{
  "num_attention_heads": 5,
  "head_dim": 64,
  "norm_place": "pre",
  "qk_norm": false,
  "attn_scale": 0.125,
  "tie_word_embeddings": false,
  "init_std_qkv": 0.0145,
  "max_grad_norm": 1.0,
  "warmup_steps": 200,
  "final_lr_fraction": 0.0,
  "max_seq_len": 1024
}
MLP neurons of a small language model. Each row is named by its layer, matrix (up: input weights) and neuron, and shows model dimensions 160-255. Each number is 500 + 25 x the weight over its row's rms, rounded and kept within 0 to 999. Numbers have three digits each.
After each neuron's rows, "fires on" lists the tokens most often at its 100 highest values on Wikipedia text that the model never trained on. A number after a token or word is its count.

L3.up771:490530491460473501511541494532536473464517537510531522552478491480547547466535558462521488517508479491516505505496502515507526505530505502563497503488522483483473492505491513546522509484466493496500445525469513506517521468502492510501514493527500464545487542541495503485457530526501535443
fires on: "iss" 20, "erm" 17, " Oper" 9, " oper" 9, "ilit" 6

L3.up772:513504511528498493475462502473490520524473498499500505480525476525491470484503479491466557460496488495498466506501517464527491485504479465497489559497475466509469465530529504477471508504489432526469506489490531516490502510457505553497507516443503487442481460488461508508534473489511556524
fires on: "B" 33, " head" 22, "e" 7, " District" 5

L6.up1227:511532485504490498491511467482483469521472493483503504486475494496503458453461492485511530436496458458466500493486487499477505449495497475481534537515438509468496476486498489521520571484499455485491464472464499491482472454507515494523518482531498515450486469489507472531496491465512475507
fires on: "é" 22, "stitut" 9, " fac" 9, "th" 5, "\n" 4, " Form" 4

L3.up641:514479479493505535561533521460468478472495550448501476509503497486473510514510450511447482496461464505493509495486483501457497491503533538485507460503519492473520497487460509504490509527475520503493503469475459536480513504517467509483537457503493470540487495512486499490456499499496479408
fires on: "born" 23, " called" 18, " hel" 7, "°W" 6

L3.up939:544495459479523476501512525480489538532525525479559528526520510519506521492557497482508541503520522507484498512489470489473536494519543528534542496513531498478499504523517521503454534531484488514497511530506491520515474517483462518500515522493521529576493517479522543515468515511500474486
fires on: " Y" 19, " tem" 10, " Synonyms" 8, " Prov" 8, " do" 7, " Act" 6

L3.up287:490532486475494482510501489522489524489519531489528513533514515521520506480501516474584542454502508506505531518521531521550519505535507463506512520486535491513464501515514531522495525501528520490494451528464508515492542505494525537532514511520491485557526511521503510499490518522510552483
fires on: "gr" 12, " or" 9, " made" 8, " eng" 8, " life" 8, "ure" 6

L3.up705:472463477445511459505506527461460465519498477441503468505483493498476484509485476474499496441474498510481472491497502485486489507519515491495509503492490502498491510497485466528453489508521525496519500528453460487522478463498496489502499466473458514520473522444487531516484503486488474489
fires on: " Y" 27, " Q" 16, "HL" 7, "sequ" 7, "ful" 5

L3.up510:466488463431484475516530523486484469505477524481469466518474533475472507487499504501504455473476483493477504476493512506508492476469524495487480450490474510470501539474448512526493483474509541453498491527448494498514485449501488494502509459508452485536484524492507481460489518513469466438
fires on: "iss" 13, " born" 12, " —" 9, " (" 8, "am" 7, " Ret" 7

L6.up523:478468492527509464446524531508525501500521513503475510516470517511522526509523537489484480523523494513473537495495499486452539487510534504525493530525501506502514473554514487500542482477485483484516486466529520507479500488438473475475552538486517485499521489517479503555481507487522507497
fires on: " (" 99

L6.up574:504490511512498506483548464497523532523527491491466506506553508509510507471525480501484478511491502520524496527500510510542492527527475528518512487515543497521497544516517543495535472501496545546529529495522483561503527529521517535488554531468481517534486518520532507473512506532480539494
fires on: " of" 17, "ell" 9, "y" 8, "itch" 7, "om" 7, "ost" 7

L3.up639:539509506489486498479544555502514520506481516521494510519529537484492523486533517470518504480523493530490518481490527482498543460506549564465494475532520506511505520512478535488469536515522476486479492520514521562542497530500510510464511518555545511552532513502522490511498524508505486470
fires on: " rest" 15, " do" 13, "|---|---|---|---|---|\n" 12, "|---|---|---|---|\n" 10, " New" 10, "ish" 7

L3.up512:511489469452523470507469476488498516563497518470533489504492512530519532498474461494523519482499543529477455476524487505534485500495515471524518531490491457454496468505504522559476513507497526485478500510483465494503496489448476522538527479472513498536501503471522519516490486514510460469
fires on: " Y" 27, "Y" 11, "enz" 11, " rem" 7, "ig" 6, " Synonyms" 4

L3.up775:496510514517486521515537530530544494456520519504510492503553470487527491479539530460501500513538454526495512536480509517501536497537482514514487473489560525534504531510470485533523525503502465477473450521482537498499533540522489497457497514513494498539533526536507497487496528493545526493
fires on: " population" 21, " wife" 11, " %" 11, "uel" 7, " rest" 6, "%" 5

L4.up805:490487504487522500522456481474528505513459527463534473523489474518505474465508518483498528539457519463522501519484538477456514517525475498533508485521489506534490513483470542495495501530496521494498480486475505535496511497523460529510519485458526503566526541459510519478522503477503495480
fires on: "ens" 16, " expl" 11, "nect" 11, " sc" 8, " Jac" 8, " fact" 5

L3.up663:506518505516521533527525516534502534503518572495494502510550538505537498506523525528507513513499518506550549544540531537545512510493498496502508525496504516531537539541490520517511524500540547514517518512485545516499538510513504529514547520516485504504508529545520521477529518512495506514
fires on: "ull" 17, "nd" 13, " Mal" 9, " Score" 8, "der" 5, "m" 5

L4.up608:521550500486460467543473511495543513494499537443511506503528492477513469478488486492466498522472539533511547517518529496474532527494484491489500488497474498515498505507480489468459519471514470530504532488479510506501461488489493507518440560477479509497451539509500481517438507520492504530
fires on: " |" 53, " Republican" 4, "oor" 4

L6.up740:460439492536472472506531489485463506541488468510469515461505506518501512494510494486503485547504542473500460505548483469501492507498500509562483524468497487434506491455486530525484478505498502489481511469496520501495516483495488464486528481485503560550499528522516560517498517469501490484
fires on: " " 29, "1" 21, "9" 4

L4.up1269:499508518522510480518473552530505517521526491521525512496491523499519532541492547503530510469511509543554526507487544536496537535554516492534529524536496524520528514508524534516505509492509480511530514533511515485485517467490507502513481502514520537493497544507512550493501503538536513509
fires on: " end" 20, " main" 19, " years" 8, "oun" 7

L3.up1248:489490492509481495463450472475482457496470502473488452511461468492450501458463473482462510482476496471483464475482504448505490464474486471472487501500469463514510458466466470485513468475459462500456495458473462517469486482492474499485505476440457489464478463490462487510550477454489506497
fires on: " en" 32, " ent" 17, " special" 8, " self" 7, "t" 6, "e" 5

L4.up816:516513437480479435508465533538473446522466527489532494482447477497497481509538515501508492493497502501527505490487482517495528507504543486493503488517487518506493438502458524522519518476515524514527510531548478527504460504510482482511516534523486504529510475568504467494459513531458431511
fires on: " " 24, " |" 18, "'" 6, " against" 4, "," 4, "8" 4

L3.up1051:454486491505472499475506473488501482447446493505465493497472455474488450488496488500518474506498468455470552538468459507488504497487460500460470459471503492484485478506500504462524505490515498464470458510493511459469526523503518483473485518512480504475496491520489474471457489457481524455
fires on: " born" 21, " population" 21, "por" 8, " Sem" 7, " Mount" 5

L3.up104:475478517539491525516463493501474504499510498514460504469495491525490460498489458543499511491484490498493519553530464510524475534505461454471474513492484502529506531540530485476508481494515530494490500462497522438466495504516527507507481498468468478434476486506484530487499454509489523516
fires on: "ver" 15, " There" 9, " Mat" 8, " there" 8, " place" 8, "xt" 7

L6.up339:506466465527471471477522523503508541509474486451481462499492582514508542468474492480498519534508497519496450509534489506512506443497482531492507488525487525489489521516493495499511475524486510506554496505497502497481511527506490487509507480487490504499492466519512480460512496499480520498
fires on: " " 58, "0" 13, "1" 12, "2" 10, "." 4

L6.up845:518476473489536471519467523506490466474518481523476547498504517454539535457512475504481461509518489521544496468482519493480529491505482509487478487521487510481525495526494497459512524476464467506480493507507514503520474535471507504529505517524489446514450530523464490472536527475487547513
fires on: " (" 26, " m" 24, " to" 7, " the" 6, " Summer" 5

L3.up1270:501489506490500521488534566493528494516500499500490503586508524490480496483511510464525493486567488516504508487507496486472522505497563566463521495553516515554518506470462540493500508519496486481488472476525496528506528522546513490490487477541503549521561486506539495500536496468492494482
fires on: " do" 13, " rest" 11, " help" 11, " long" 8, " Summer" 7, " infl" 6

L4.up589:490449507503504484497496501490501468480453488494491491487468492487493492474507481474503528492502486469422492528465468513515508493500461522478475487522463476462495470500525535465528444519492531435468496489512522484491480530483530517490587514482508455491498505499519491531487472465491555476
fires on: "ch" 19, "p" 12, " us" 10, " Women" 7, "nam" 7

L4.up219:477523498493483506515493509509525482472516475481474451462498471511471521509498476494495470517495520524475510488466535534517500527485480471533486480484513514470519494509490466504475510472469473498489503522525473517468505466454463473511480523495488507517498511466461520442483508507485469510
fires on: "ue" 19, " Ser" 11, " Score" 7, " South" 6, "′" 6, " music" 5

L6.up1010:513511496503545496500478489508482449540472524500481505514497498497507499506485465502521476488496486491502494501548515542482498534500498463500457481538500516524526490475466472500511515509525499501515501524501514481550533540479495555503483500535508450526415521489429494483486474485511527500
fires on: " m" 36, " (" 8, " No" 5, " he" 4

L3.up237:514500538572505533499477495525514521504432510535476498455500490500522488518498498555451514547477505481498498526492503496523523507497446519479485514488478479505507461528517503471517504508505486529494526503539523512507513535497503526500502553490533485445473477498494502526523504492516546524
fires on: " US" 26, " Run" 12, " executive" 9, "wards" 7, "ris" 7, "unicipal" 5

L4.up764:422476511508476477466513507507506496487473515485447489463483508479473483478495510476479470485443511498510507486480488499500509513475488474498481521470459508469489508440503534495487509499508448520502467524463507515462486492496455497470496465458522452491520479492513492485470476478466470512
fires on: " back" 15, "act" 14, "ab" 12, " str" 9

L3.up278:463507450555449487500548478499485504543483473463493525474464552508497506493505493501481467535479484509474528520490500462514514497470498515544499490530473512475530452463462484496517473537511510504555528511524504481542475543511488487458559484492471495501487449496518484486506505483481527497
fires on: " " 32, " (" 15, "1" 15, "!" 7

L4.up640:530508508458489479482491500506452477498517479493505506471472500534515533547465539498488487444538452512514491466471498502484514516503508497516520486473515480490493478488459498471476497447469481485479480515481500477468483500463463468508474454484499505492469497498509503490487497505519502473
fires on: "ere" 24, " main" 22, " chief" 7, "pp" 7, " Title" 5

L4.up439:501506539537523459476487520489481480493501474501494529488498508510527533505500553496511522442492490472519517518483487508504542519514496535480463511512482519523481511501504539475551483517486531486485468447483503434541464525514530506506529493493569477466503488483548527529519500480497544506
fires on: "if" 34, "od" 9, "n" 8, "ult" 5, " turn" 5, "isc" 5

L3.up266:494493499544516534503477478510496476462458503512456462480475473473511491498494523515438522518481519511498537526492480454500508519500478500538443517483500513504534490573487489494506502486520505488489533525495472497497475509473521515451536517489521473482453525513468510504484481514491530481
fires on: " US" 30, " Indones" 8, "#" 7, " oper" 7, "FC" 5, " FC" 4

L3.up666:515534495545509503502472475534522516516543532505531502515525508517488523521481518504514550508525528536553485501519533472525486507521537515538517560522513484539521489510511499517496510528486480512508523505508482547501507517496517536518524496478522529523520518523481517528532497509529517529
fires on: " en" 17, " em" 12, " Team" 10, " engine" 8, " so" 6, "e" 6

L3.up165:520518546519521580507462518481491506495471532471516474477486509510478488456507508527481449500506522495485535474473485509459517499506504524470505517481496513518519552503495480467515490479485467504497481518510483557541527527514500497475528497509430477479508490491500516470550490485565488484
fires on: " |" 41, " " 9, ")" 8, "ple" 5, " Year" 4, "ids" 4

L4.up877:480531479496509544496497526511490492542515516527482497473492521501495480515499487485460451517511484538510516496494507510497500487462531467515538524455504515500511542458518509535471532485497439547522508526501519506463524476516491485497438498485492521525515473512489509456472473537519479524
fires on: " oper" 17, " Oper" 13, "erm" 7, " L" 6, "ost" 5, " Mah" 4

L6.up1130:509504471483497545501515497492470476481505459484502520537494546527491529511502489514507509500503508518519451541469524457470508566495518540511541491544507489494523501504507477489512519487531529472469496474494479508508469521514515510515470511484507457513512484548549509488532526507520511488
fires on: " " 22, " |" 19, "." 11, "2" 9, " ." 6

L4.up490:480493497508518490505468489516519509506528525547506555545504497530532496468548467510478511469523507447474479531501508489492507445491480530489526505495482479476471501505511480475524502503464524471497502457483474445527459516504524541481531512491499485456500534536513492506476480527517524522
fires on: "if" 20, "li" 17, "n" 8, "leg" 7, "so" 6

L3.up918:489486517525501527535512519543497477469479533529457503511458499511524496534460501526478474518501491515495537546532500539533474535501460525514491505507495505517572518529486488501508522491559541518513530474491528488463541531521531472514490501520488484497476519516489519482466489518469493504
fires on: " there" 26, " Albums" 14, " Mal" 13, " Silver" 9, " Score" 7

L4.up740:522534520542499500496482471516492467542499510557510482500446536456514485461500518502452477521499501488487511528471508486473454513475501524490500517510492487458475509548498505508485495527530500461510503489504469568493473506481488496509517508478519503551524482488545483468536506493502494463
fires on: " and" 34, "," 23, " &" 7, ")" 6

L4.up878:478517522548555493512468482519526497518514517493504511535498488532551496503509528520483532557461552497547507534516540501480518523518489516534530486523495511546518534477499548519520514537516527518496485469491513530501519530536484519506520498482558534567542535466512532466511500515542522490
fires on: " ap" 11, " Airport" 9, " l" 9, " object" 8, " sc" 8, " expl" 5

L3.up347:476522503538504507451456474490506497511449477516477491468479469494493467514468495533463516519478505481496500506491509471501497502486463500501474555498463494513485434518516475459497500501463455518504534517530481484498486492463524524495495528462560521442457467513459500533519466488494553525
fires on: " US" 29, "wards" 15, "#" 6

L4.up700:479441523525504509521543524516515537502538509547494492522532459524442526475554475472492487474489479485468569510500480534485509489491504508485524523475510504517527517496526487535578514507537532496508512522508499508543502496510480494462523520494469484491486513465509515488477516488555481515
fires on: "," 65, "end" 6

L3.up897:501487486494519492474449472485496516525482493513457493456452502490499489506474511515434484532475502495504506466517503487516483512458453467471465481488430506492500502507484505482480484473474506481504534490529487470478476494480509479510506517465529513434466465475499481504489459536469487516
fires on: " US" 16, "(s" 11, "–present" 7, "#" 6, "wards" 6, "we" 5

L6.up870:507472484516546481500509508506486505501492492502545508533481491460521533505517463504487552499510529461503552498487497518465508547483460504538521536506538508470479494501511499521481511520470504493490484501522497541493493497444496485471536557502492452470509527533501486515505512505448541505
fires on: "." 38, ":" 11, " (" 10, "h" 6, "ish" 6, " Sch" 5

L3.up177:443516518512475480471518494519566471467495464516466504521509441479498440506501540453521508500561476501501518549483478500486514499535487525540473504473529527525466492517480485493517537511500468471491464532480519467491517523502540481464447518506522542510534524493504493489472492490521551508
fires on: " population" 21, "ost" 17, " wife" 8, " school" 8, " serving" 7

L4.up1178:527524521496500466530482479502518510494505515520527532505505470539517514476533515508548514480531505470474499537504518484514534490515497552509485489514496530524479520518485492496524479508481558469510508463490491473535442495515539544489534511486529479497484525467525514527520538485525550512
fires on: " new" 17, "bor" 10, " pick" 7, "ve" 6, " mission" 6, "weight" 5

L3.up1129:503522466523505482465463457475496503520474502497508518490504491507472480500480482523479532508491525483501464490487509462487476479460502475505500553507463459490472420502511503465475499513445441521486543512513478515502470481460495541504512496436523523472479460529465504524524455488503518514
fires on: "e" 42, "if" 9, " head" 9, "ounc" 8, " self" 7, " network" 5

L3.up872:500535532468458482504572519518538482463541470504508539509509496505539519513533528454560484468534436521501486493505524530502515488502520536511499501496542512488449508482508498541518500491513504513508433519487535503526531490517492485483478496531486445521536511482515489479472531506512512496
fires on: " kill" 11, " against" 9, " died" 9, "gh" 8, "iter" 7, " control" 6

L3.up166:532516531510522507506507516533533524526516488529480540490506504498535504531513546524495520517508518526535503528515529501517536520519503529545499550501506518498493498550522506497485528511521516524540540559525540512528484506489533523519509542506575523482488536496508521544499519532516545548
fires on: " US" 20, " oper" 18, "#" 7, "olk" 7, "ounc" 7

L6.up234:450498481467499513513468506464506517499504464514490526521525465468516504503465520509544476466507450497481490484516485488493528529484459503508535501475524558525421500468491483506474511463475491441532463545470483507537523539495491495499478483490479581522543520497502458490529525477514500496
fires on: " in" 17, " after" 16, " to" 8, " until" 8, " on" 5, " $" 5

L6.up1217:517541496536514521536472509543486499520485520529525495472460474507520526506510500513514519501544486521496525531500533509495500448501521482488521534538498486478517434520484476517513587525539489501519469512500535513515507499520533483518509456529487543496487525512516512524507494496520474533
fires on: "ag" 16, "." 10, "stitut" 9, "urs" 9, " capital" 7

L4.up757:472512509498504492460486499506478490515484500495448458468464504475487486524457493469466452505462507526518515494478479507516499531457483492476489506464476518502484513437500522478495497468471456528494480513489523517458499467495464494464471457465505497496502478485499502472454463497492472474
fires on: " back" 18, " family" 16, " str" 10, " Gall" 5, " Land" 4, " Han" 4

L3.up1058:464476482475512531529559521507506481489475545482463464510498482450522489502511511519456459540477482471496558524507507535512503485466485521483488482484487507493560523525442492543518507484536565470527508541468518511496532520515505504490553506502472492514493535536513486462500528490473482472
fires on: " Mal" 22, " Score" 9, "umbent" 7, " ±%" 5, "por" 5, " Apps" 4

L3.up912:492495557510514537522486536515503513505478503499480484483495484453513510500512514509419513493459497495509519504526523505544543505522464523513482478457471499517511517528443477514519488490537514505526517479490512515512528499509493531505532533489504449465462508442498526504498531500490529506
fires on: " County" 23, " oper" 22, " US" 20, " code" 4

L6.up418:519452527510477495477504481460529512484495512506491489473509471507516505518482474494455477485447513487494501486492473501530497482518467461504513484506497512538476507496511523518495493531474477521494494482462503527482477525490497494481537485497433459491521539465517496479487460513507536484
fires on: "om" 13, "ly" 12, " that" 12, " of" 9, " con" 5

L6.up787:529517534460504494540499478507496485525481509473488523524515523512452521434519510485504451527493474553536546489507513473462477471501481523509486504500489504525486497510530511512490546504502465475520509516488509533496521500540551505525436513497478533534486534462546499486480512510511456517
fires on: " War" 19, " Championships" 13, " /" 12, "\n\n" 7, " |" 4, " " 4

L6.up1056:490455463514556507496549505538510506505467514457486506508513498551480470503482509517502476523471500460568528532496520510529482470470495470514471476531506475479523491481440495537500474514515517529520471500508493511470524477473531498564493444513519518490478476447516513496500517540505460488
fires on: "," 45, " " 8, "″N" 5, "isc" 4

L6.up265:515554512511529524507518508503497481519529521504503533510496512531515482480497523501524552484506507488489531520513506509519504481524519490506541563509447517491518498515522484529523553501518494527517474502510503513495509482508533497557528503562520539464524479518529497549511496505526491522
fires on: "é" 25, "\n" 15, "stitut" 8, " At" 4, " sec" 4

L3.up1134:509501511485494520508498531508504510532483522546457526493488545502503516504501525545494514487470509528500515492521542476548529493485490509469476518487470508507480495528491519501482504494496532493501507524514550519534489492494543532532527504479535472474478492502488512513498486548488536472
fires on: "ck" 24, " US" 12, " –" 7, " Ret" 6, " State" 5, " District" 5

L6.up956:487468537513464469477532534487505459515465504460513498518473491514493477507512461525483514509488528498491463485524455457501508512537508489476492540509484509457487483505520539474498460501451484527471440502460507542521530548526500477474477498475529474534530519493538518475493541516491492532
fires on: " |" 31, " " 25, " to" 14, " /" 13, "1" 5

L6.up59:495523475460475544508483504484489532504518443478545491490514520509481461490531515511506474540509528494525510521511464504490506515480487459533523480521478495454545494486462475537492492488489529447476512532483513459480479481477499555504488495489505477435493519524548491472508494461512522530
fires on: " |\n" 22, " " 22, " to" 20, " |" 18

L3.up796:449513554531536535465547486510471568508496500511524506456501492496481482502513474512504488480503494534483510498472460529501497469511517474506542495504480533518531520504506525496530523476519480492506489504526482495496473503465507453521521487504484503538478499497493463459497555497553501461
fires on: " |" 68, " " 18, " Apps" 4

L4.up961:448474506494485491483499500503495498493471508493495494470461485524503517461536489475473496475507520475461494493499483504463515525486440508528502507490473493439497484500496526467498503483491500478481460514481514507485474504485477516474562455473544473482520510520519486488503480467487535487
fires on: "ch" 24, " long" 9, "ult" 8, "p" 5, " Died" 4, " population" 4

L4.up198:465518493475476502487490541508476475505542491528502490484501519498451508509523465476462460444496472529507508482478519520482463508469500470489524514463488499471466486489517456504467537452465435510510474529494489452513500483496444479511463522481471505473489484514467487463474479525482474537
fires on: " oper" 19, " Oper" 12, " Em" 10, "erb" 9

L4.up1262:454469522512480502522486461495488497494492516482501451517531512494507471482495457533463509493425525482511469501475514496495491513508466492511501464498511479497481481491495479482483490515495512507489485475473476510453499532493447500517544490482497471488490546512466511462461453530474476475
fires on: " —" 29, " tem" 18, " ord" 10, " also" 7, " sugg" 4

L4.up852:491532499479514506519463536500466458534551486516502498481483541519467510528506486512434508476490461500531498481469541520462473497483502471512559506475499495504472477460501498500464520483480481517512488513482487465506520487514439460540486483463502539508485501512493518474516469518509506509
fires on: " oper" 18, " Ott" 9, " Oper" 8, " Abb" 7, " Serv" 6, " appointed" 6

L4.up726:523489476490492499503479489496492474498485483482495442496494490483487491517455505487477469524462479526539513474481528503499457486490520457500501479484519497529491466464475478520474505487471444538481492509514479509483536469475452484516414491478459510502478460466442508463496506516498451490
fires on: " United" 37, "ist" 10, "outh" 7, "inn" 6, " ph" 4, " car" 4

L3.up351:485518515515473495502469447513501509480500508496484492460518476513522485506484486510513496494488461516514438522487498503519474515494443446509458510465508477469459487506492488510504490493482488487463457481482511458483520489478475483490468486477477456451497494518490496482473489502527517509
fires on: " /" 40, " population" 11, " term" 9, "minist" 8, " households" 4, " Jac" 4

L3.up748:531515493545498521481478471482495492508490515509505499488514487510475511517484458553485506534480517515501468489489492480492484493473502514483488556524512483498507431488535486496517487511431471533476536492530481509506483497479477527488524491448544504458483472563458495535544464477516503497
fires on: "e" 13, " can" 12, " dec" 8, " head" 8, " Sun" 7, " self" 7

L4.up315:458451488514500481524479457510522467444487460511479535472499522505536477501516475494508542510479498480462464463470494505503479469527484487521492458497495449472535457501490508498496465539520506432487483478476473488504473490453505484506485491501506494547493505481491484474511500516502517480
fires on: " /" 31, "ri" 9, "ang" 9, "weight" 5, "ru" 4, " ord" 4

L6.up634:473466511505495496458535467474520515522508484469458469508532508504461502468512478456469469522481478507505471517515476489535458506515467499489475463507522515524494526483498523494496456520477522525504492463485483543495511500501510501474548527450459480516502503499518509451507518509473508503
fires on: " of" 45, "ost" 8, "ain" 5, " that" 4

L3.up891:530507499481531494509525553499515540536530523486539517534534537508514530503536530479526520493525530514529518510515519509522526512531549521531523531525534515526502519519517514525476520524506498508529516538499513543540492510498505524507519507519523536554510540509521530534530531508500501516
fires on: " whe" 11, "able" 10, " str" 8, "|---|---|---|---|---|\n" 7, "|---|---|---|---|\n" 7, " Synonyms" 7

L3.up817:524511523514500462537504490573501490492490512512498510516520528511549468495458473507504450507507541463493510511508484517503482494505487474477511479491544506491478513482463481488524465488495436502482495501449509471502526545550497476501472495517523489496524496461528477486475530501485483513
fires on: "oor" 16, "ade" 16, "mer" 11, ");" 6, "ush" 6, " The" 5

L3.up575:463500507478470468496535503496513483492491454509459490486450493484501496518505525479513453504512464491468493486474497508469522503486508515491479444470487509472467521485507489493504493465520524470515475545501500447500491478504522460487459503518491503489505509444520459488468510526492494488
fires on: " born" 32, "rest" 8, "ach" 7, " living" 6, " population" 5, "olk" 5

L3.up140:501509525479519492510513529507512527550501462523476558491471519478539493539513540522492477540505530489495519522503490536500541507489514536532507481483474498485504522518530512470476537499530539482543543551502540482522475492480523503521469533499544524486482524425526515523483512541489501530
fires on: " oper" 22, " never" 10, "reg" 7, "olk" 7, " administ" 7

L3.up965:456483516483480493501490486487489485470516454474474493464482463457491475500475492492476472473465459490501487498482484514484493495487473470485487465448469496473476509498469448506499466476506502480515469481475505452484497494499493478475490499482473457448478498461462493476474506480508489508
fires on: " population" 20, "imate" 10, "minist" 10, " indic" 6, " president" 6, "imin" 5

L4.up884:519522516491504473506460469509460506515509490491532471494451502481516543555476535518482515479503469505485522492505499509497503534506498520500526476514502504499498475473500506472524463479459503504496511527504513487484498508461457496500507482481505485481443543525518526517473483512508503456
fires on: " main" 27, "ere" 12, "born" 10, "ate" 5, " Season" 4

L3.up1261:472514516521509476467468483528537513512494471508473490432515480503507483535470538517497483507486496531530467508479522504518475503530468518532458522478513525507503502530528455513478501511526454506534523533491513484516480510472532474486477532496557516463459546489452503519486510500517497561
fires on: " pre" 21, " not" 14, "ative" 12, "minist" 10, " bas" 7

L6.up1018:539490497493528528499449504527489478508472531537513481469485490506472504497483553546468492449463475457493488542489539532500516472466522488477502494453460495491501488491427512513494522506471500514462509524485503517505544493505504493508500554483509493536553483521523513450508564492502481502
fires on: "," 67, ")," 13

L6.up1162:508478505458542518496504461495467479535502484499513494499533498554509464471484440479485466490494474532507446441532491482490460498501553497514485474501483504458454526504514506513538541562516535515521506501534477523484546514482517480449473469531517476508504520484471522508525488504515520464
fires on: "al" 21, "ar" 20, "el" 12, "l" 10, "am" 9, "ish" 5

L3.up421:470524498476473489488525495499507457473504461497476501490469450463507497520511519469491486486504458497469514490484503511465527465496510539501468451459496500466480496506456481511501493483528502479512471520491472482527508510506508489488498507510513482522495514446505471471442511507498496458
fires on: "ost" 19, "iss" 11, "ort" 11, " indic" 6, "ip" 6

L6.up751:488479533552454531532523506517502523514522485463519501526548512528523493479518506502508441496503519516489504509491469496513493469500522510503503511502462489491521498499502474513519505475499540487460495512512506475455512512496476481471576502533462490544464496525478488505546476492502554528
fires on: " in" 11, " within" 10, " of" 9, " for" 9, " as" 6, " than" 5

L3.up1204:473487485470474491533556512486496454468491499500477501520454496509506522502507472480532443514494456473458514484480499533471489487484506538459514458519517487480498489451516489512524505489502529503515477509484499518503522509546485474496479483519464496515506488492467479481498505484487471448
fires on: "oss" 17, " acc" 12, "rest" 9, " at" 9, "ran" 8, "weight" 7

L3.up1222:530517533493482508526470473520490520510529496527495531484470522545523508502489479493540529456503492547491488496560497494548471517502506464505481516488475484492475507496527504511517476476516544511478479450527507480463514469491526499519485466501498424472509460472521493490474462540486522511
fires on: "ver" 22, " place" 17, " /" 17, "ke" 9, " turn" 8

L4.up1091:435478508497480484454510513523496488486501468492443457453473504485482509501476498488460459492464518510544514472491475505486481547462468484515461488460480521472495509462478533487467524475494450537502477493482489494462494477505439462495485471479513484509540483479492511452472497489495451500
fires on: " back" 27, " em" 13, " Vill" 4, " V" 4, "ab" 4, " Country" 4

L3.up1246:456497510507483533517527505558524444452487513533462495489469474494530491501489528503478473510496477509489522523522500525536493504503479518511476498478479497515546511511466452546518510466538538488517503494479512488488523507512523480500512500508502468509483536485488501464478509515472501486
fires on: " Mal" 15, " Oper" 13, "umbent" 8, "ull" 8, " %" 7, " iss" 6

L3.up664:508496489512515520535500499502497515505470553478487462451526506474499508502505522525426501502435497512517500477485556491525525466492460490484477474452471506468508492501422497513494504480497503523513535499508512536511494467475487524500558508492508466504449503519501498483450517505503522439
fires on: " –" 31, "rid" 13, " US" 9, " code" 5

L3.up422:491514471471494534540524517539510489473469576513526514521491521509535526473528558517486480535468500487522547509534499514525504535507492489530504505509502503521512489520488501530510505496496530494496484505490497550509511473498489514529528499526491493555482524551511516476485509518476536459
fires on: " August" 18, "erm" 10, " Oper" 10, " age" 9, "iss" 6, " founded" 4

L6.up1126:497546479542513489490485472500498497523497549508510502507452463531496480475474461481514538455531491502468499509481504479512479445516473479475534525543444490467494463497499491533531569493511466496489460447478517523487514488523512509542540444532490520480485508472523473510495473477508525516
fires on: "urs" 19, "ag" 17, " Ag" 10, "stitut" 8, "'" 8

L3.up423:522545535516503511519470481530509539503548525489530495513518516536510534507506519479539534480525494539538505500525533502535488492538521502520505509481546498538501506481506512513521496508514474519486470467506498529485553511508498519531493485508493468530534487502506501498510496505523524517
fires on: " eng" 12, " or" 12, " main" 10, " en" 8, "mon" 7, "ion" 5

L3.up861:520533454525526492563448531487459519510473527486498495516478507515511516475517513504508514452519529501510513531489532543502562516527444505523499471474515504518481512495488500487501533504480490505485509486491492446558517484498498454463460465494484535518524539544510522498504484512495505498
fires on: " guitar" 13, " bass" 11, " Website" 8, "id" 8, "ase" 6, "-h" 5

L4.up655:461494502493494513500518492498496507505486506490469442486479513494468509496498480493463483512469506534468508489477507528501505545483478470518526494497495510485507478473506526518490512487494473537498484543513516569464532505475463501500509480471504482525506505510450515460477469509486490478
fires on: "ab" 15, " back" 14, "art" 9, " Cra" 7, " ph" 6, "vert" 5

L6.up307:510509495463503539493513518497494503470501456486503483465481510452445490489516558470460495576501502505463534507505489505477494509470534503468450492503516495504528474485486504480476477504532508458536473537504495511512494465481490475495477545463530496509484456505462518507508535506483467483
fires on: " be" 22, " He" 15, "oin" 11, " mark" 9, "nam" 6

L6.up1224:519513522465471539489485495516510451499523476523504511522470506489485494467498502500479535423463502462512480515523484463522509493464469529517449511526511536480474517476479484548519501493506496494479503502477476517538526457492481529495506544510501465475481513470510514453562535538541454474
fires on: " as" 20, ")," 11, " became" 7, " played" 7, " the" 6, " is" 5

L3.up216:510488476539528505495483501489497515525505537491493489525524520502461503486482497546458522537495545485527486491508522467513475485466510466486513543526483501534546500517497492515497491506482486518492527507489496551491499512505500515510540502443459536460493505546463517513590486490519498546
fires on: " en" 36, " Bar" 9, "e" 8, " dec" 7, "m" 5